config.toml
n_layer = 21
d_model = 384
n_head = 6
n_kv_head = 6
head_dim = 64
d_mlp = 1536
vocab_size = 4157
activation = "tanh_gelu"
norm = "layernorm"
norm_place = "pre"
norm_eps = 1e-05
positions = "learned"
qk_norm = false
attn_scale = 0.125
bias = "all"
tie_embeddings = true
parallel_block = false
init = "normal"
init_std_qkv = 0.0226
init_std_o = 0.00349
init_std_up = 0.0226
init_std_down = 0.00174
optimizer = "muon_variant"
lr = 0.0115
lr_mult_o = 1.6
lr_mult_down = 3.0
beta1 = 0.95
lr_head = 0.00636
grad_clip = 1.0
warmup_steps = 200
schedule = "wsd"
decay_fraction = 0.565
decay_shape = "linear"
final_lr_fraction = 0.1
batch_tokens = [65536, 131072, 196608]
seq_len = 512
doc_mask = false
train_tokens = 825200000
steps = 6624
dataset = "wikipedia_en"
MLP neurons of a small language model. Each row is named by its layer, matrix (up: input weights) and neuron, and shows model dimensions 16-111. Each number is 128 + 24 x the weight over its row's rms, rounded and kept within 0 to 255. Numbers have three digits each.
A block is one neuron, or neurons of one layer that tend to fire together. After each block is what it responds to, as a language model described it from the Wikipedia text at the highest values.

L14.up159:148133094103100112131160152125120134136122157131113145121124114133119149106117088086134120103142160137115115140103151137147145148137095139175138099124128125136116128144162123154102113152070144124144099120170114136125119120141160129118114114110109137140125101141111110114082104185100137137
L14.up327:129181095131092117128143138120122154125151123089109115124122101150106112147142113121163131120139138143149123155162126067159110171134103116164177163088076151118167118127154123167114136142130155104142155147140130137115165072181204116086117074110164214116137137133085133115137148108130137136
L14.up398:057131139135153140116120145116124176151131116150116106108127129108150119103141151141169145129150159136122109143120142105126163135149130105125134101109129135171109135154129133108110127145131145159124133135092127164098139103146123125103149166100134108177133124127146075173119122145121163113
L14.up468:168160067119145099115100131103150114145140120120120114114146123106126142120175173120143123104135202155148117095136079148128162087122137144103121122091156114153148153156115074177158084121138115175136105125100163158136167124156153098137119149124135135158129138114112145145108108135143155128
L14.up524:138137129103077143196133117128132175117106135102122111143163076118149139108113087153190118114121173132115111132138091132106111146108127111119101163090098116150150165160131103119121143133134110095138198123092116114137144119141141065119130098108127093115139102120165074146134134136128107142
L14.up660:174151112122128115114124149124119169129116131131091116110164132111091168098125133095119128076151155143126152153113135120134124155123105145112125108158151110129123157119090108152108122142163123124096131128129146120137103102108169096163096119144130128094105154125149130132112123154130071133
L14.up1274:131124089146126105135083135132084167095125139115138088122153120087132119147141113101131139101123137172103098184140137152131114152147106129168133154142191154149126122131137098137122115152125143131176102112150144133117157056108110106101084128114164191089160129141144121108083128109137098140
L14.up1436:166122129110113134168092103124097132116183181123133144092130154082138122139176135143172159144126159138129123115101137133129147126114150097159178145166134150147189125119155135128126139111152134135172155117171132125105101066142118139083137136131106152092148110128130114140138115130140133116
Last digit of a multi-digit or decimal number, just before a unit, %, ) or table bar, as in 174.8'6'/km² infobox densities and stat tables; also sometimes mid-word pieces like unan'im'ous.

L3.up190:117141105120178146117131128092110147129088108138129127168162142159174121143163087094135105129142136099100126100107136093177183139115111123113107118113135137083134126082120140123163148079115111105141107128135102135154098119127129153142130157160108125106131158129154114089125127122132087133
L3.up293:121123092132117126110108117100123132173145098129142132146158100161122092091161121102095144110152112149110090098105089122124134125138119143123128149114166159097127129122122127118143199086148107115091113143114131111111108149137144118134121144165161125105180137102109155109176114130108135098
L3.up706:105152103135159176102161156129121149153106128126172110143135104115102118105125122145155161123147128138146134132123111144146127142144161127090146172114131117124113134129099122105140161164107133101176144151132140143135141118089124123107136111133092172110122116153117140168140095104082125138
L3.up765:102169125122143160129120113081149117129084097136131137103139133154160164129126134146128097104129151101132107129137133114133134087126142126154119092143122135154199136096090112144112144148123135110120112079117142086135140136152155134093111115150122182158133147164128129136133110117124151120
L3.up931:132162110144162105132140099160120127143167089069096115145174105115122105119128129114120129158111142138081100156115097105123130158087089143121133113060154144086117122177105118145121147105134103112149128094097124124117093126113157193099143176097158157140128126090123109119141165094133112076
L3.up979:142100154101168141136111120134140105156111106124149141127121109179125152141122161133131154126109141161120135136114106133184142147123149135087144104119151144106157115109090139186167188091137156142136142119124077139112095089155133130120084145151108149103128154142140121096152126109098138081
L3.up1456:172120154155148135134123148129102148134113132157115131138103133164122154142163143127114111115114122135114155112094124120161145139138166122105089127130137099085156099108126134140133162145141132164157088125090087137116148111107121129073113163133120112107146171159136111163096104106120125137
L3.up1521:114124114114171133163123117143131141114117136063169108114094128144113118137156146142149126150157137095100112123122096097105145131137112158148131109130172123084147113115137122165032119098151120104148155135088153119101107129149098122119143116184079132123138143102144127100109121166147127095
Tokens that look like whole words but begin a longer word, mostly red- in reduce, reduction and rediscovered, plus Wood(lands) and (Xen)os(aga).

L14.up37:129130152123113144113103136121123112174133131112108138128093153118184159118088149144106113145122132133165155116113148065098087143143161114092144132171122097101125141137160107150130133112159141122138124178087102097093100148122165126134121110104092112133148123132132161128145169114161148127
L14.up110:120148110124134106136114121136146113142174157145156154110119107120146161177122111130174143138102088138132159127140111170091126180090115100141189100127103135124071128126136148060101151119135105147157107113141124135117092153132121140130135197154111171055131112135139151140135181135106136149
L14.up114:100169106134147155165127086108125129136100130123116135159129150155146175097137097110100098110126116099127096145131136156093113176140138128207141116134139092135129138132163140137096111107131100145102088129139123134099118131138125117107109130131073149118103091090157108147087106139127129145
L14.up261:151150149121124124107121105136104174118068145092071113165132143119139161137153116104115119120104136107116104133123102121142121135158124106130138119132108144113131147151112114136129121129154102100163098132145182131167071091143063141153116152102128123152096141117122091124128153155089114120
L14.up539:139090117109112120154084127104166135101132097116095125178129120103138127118138145136130144131120136120135139128129097089139108138138126144134119076145148084167130118115126096091095112165128085174153140093136127105078113118127108115116137085122114155101100147130130083135156162152107144125
L14.up928:172155132153168164130147151126115086135132150128138141139139141133171109131124146160174132146116073138148162144095140200135073125113155093154125115148134109118112104085155093133130104078151101151126126079146181174096097119141121103140124130167128159149145115129106122136102166131147071134
L14.up1132:081120123132130134138116117102093114129142078104096105125168138095141129123114123128100129140097107127126112108112131124162114168139156136144119169125125170120086112125142113115103098116100159089098112136147096155116087140163141132115106077131166143132116117114134106139144148058132113113
L14.up1383:120134115141137172136161125111103117150115107100065149157137144107174147139110141130090095143153095116135125202144123105179089137150120113177143146104137150144179125147120131132077139121146115150097093084140123099091119137137141125133081137134132109168136125112130118135128138136124115144
Function words that introduce or join lists (such as, and, or, many) plus word-final pieces of descriptive adjectives like isol-ated, mountain-ous, notor-ious, mostly in geography and history text.

L3.up24:074135132108117154131124168116102102101109135099130055161145118174164116150131105110120108124138109135151168138123118142137064104094133140132109152131098135171125113133100127144086106129099120106144146137153092137126087069138167198157093151158097103074119098125131100141110118157107115110
L3.up66:080095125127120104140131178147133172127083163115111146136146105122120126156146109100147131112159117175141125165130150109099151135164150134138146166128183140130108096157112101120123115126151080135143125093108129197128105144118113173122112097125146098121122103116143125172164167145176136117
L3.up88:134125102100121100157158189166121168171133188110109112121169141159121149112141076134160118115104144122136141086137167143146088109132106118121137157119081106118083115139126108101130166132115095107143116098145137155114112159153168133120162141108084142147116104159127141125149125152095110081
L3.up255:134108125100112111111150121143147141135087107115155110156140094141107173147109080081133159161151122174160124158132110126137111140170138068159124166091138135149128139179129128121133124144127152110120120116112173100147112100144120126162113155122136083095071100132119125162184092171174150104
L3.up557:115114163115134096139159134105114133111145141150167121132102113109116122119136168161126147147173097123122122146112123116169096099112125149151077129101138112128116163092104113101155153128086118140098156129108076132158155112119140206101099177136134173141111153101173132124124136115111159079
L3.up595:153133152149092156139109161089130193146128130130133143160141125134095125120164102138122152126127135098141165096105144124122164132089068110149124129128145126105118138130135133123087130130131129113159107110137125166125140083151116107134122154160146104112114112133122146123127104135111116083
L3.up656:071143072110138137121144111115105138118109127135134118121131150150132125136120134141150156078141135114114136160143145116135117109126146126114154113135131135116131134129122095153117112134105111119104066091115119131101105124093092108106102093129109127096129138110126109150134117116129156125
L3.up981:138112125088135131158134143112159158143143126142152121140103173134113123156085103080146138089146133108139149145094167099106131111133153102137154118118147104132143063120083084162150140141126151135144125169183162135126117131136122134122132120110098107126111127130139120135122127116147110103
The "N" after decimal-degree latitudes in coordinate strings (34.168889°N) and digits in coordinates or times; weakly, predictable word-ending pieces (press-ure, suic-ide, mans-ion).

L9.up608:117119137125150091182068120120122124168126071119161116076125153152134162123147175116139130152150149162153114154090181099132119148162133108172119149122107145065159090099162099126079140157110113148130175102123125094102111143157139129111121127126122152109094126135118137150146065150121105135
Opening subword piece of a word split into several tokens, such as g(ifted), dis(ruption), dist(ance), young(er), Black(stone).

L9.up1227:136122119131165120103109160139163200152124137136144142129118130124121109136130166150138141122135148111163096159100102120110133107136091124167155147142156131135109134097089092131126169119121135134124136158149069161132146119093111163103098116143105143097152109078088142131148108145120138128
Digits, separators and pipes inside dense reference data: geo-coordinate strings (°N), ISBN/OCLC numbers, and Wikipedia table cells (| , No.).

L3.up228:125105086125149180165149134102146171130120128141158134139131123169133140146201132083100130137128161085151144140090109146105174115162095133157094120068126148154080145066125094137136143084133150107145138098115130180145140136118120129160140169114064112166144128128115115103143123140147133098
L3.up280:141095168121165123090121104147091177119167141140090125104130154105152087117131046105111089108122094105138088132141104136095124143184124108122139099124163137120090096133106157106141154115133131132100139144137109134127110173132115139135112160103111142116142157127089171131112098091118103141
L3.up353:065116073112131142122141126115144131094137171129102158135190113126075137147115121150153138153129112109109116089143101133091133136140115148066147148064106106096183133099135156171140092153067097145138136114079133160128130150186096121104115134103127109122135133151136088111150116140099152111
L3.up1033:154126167171133174137178158126135171106137115129134146114081122137146153119094126104155179141085136136137122136141125131102165173148164124137135130115119151104128151147159120159105145153097129125121147077154166123150143106134119099116136087148106159124141109135126158136113084136115150117
L3.up1096:131068120122128090138137092097150121102101112139057140169127121099126098104129139101097148099163148125114106114145153110123139136111130095126135143155157123141100144142172152131098133119101102140160082135109112138130066110123140124091144104119114124159090136113118129130154125132153135164
L3.up1194:123124123155147114124129121122145151136112075100103130136135132110100122095107084113157154152106172126121124105119135142159132100106093153096113141103200111095096143149129141140129147120111108102134141125156148159160150148116112126127136141139100117134098149125087124115126147084137137112
L3.up1423:147090143121139122088130138108105129176126127178147111117111145137140151125149092094141120122129121115143113149145164123132146091129110140104144137173135102123100138105091152149137148147128129087126143157154071143116078156165107151111149121115127119110147145152104113155172096084104133146
L3.up1535:115125152124103133133129151123098143118142135084115165148111089126129095091128120090145094126154106103176129158131107110144074116138112151101126092121134137150145141139093132133149151117165087126125109113105085137100129118106136149146096146126082119146138095115116150135125134134086116128
Adjectives or adjective word-endings placed before a noun, mostly main and major (main gear, major league), also annual, native, southern, small.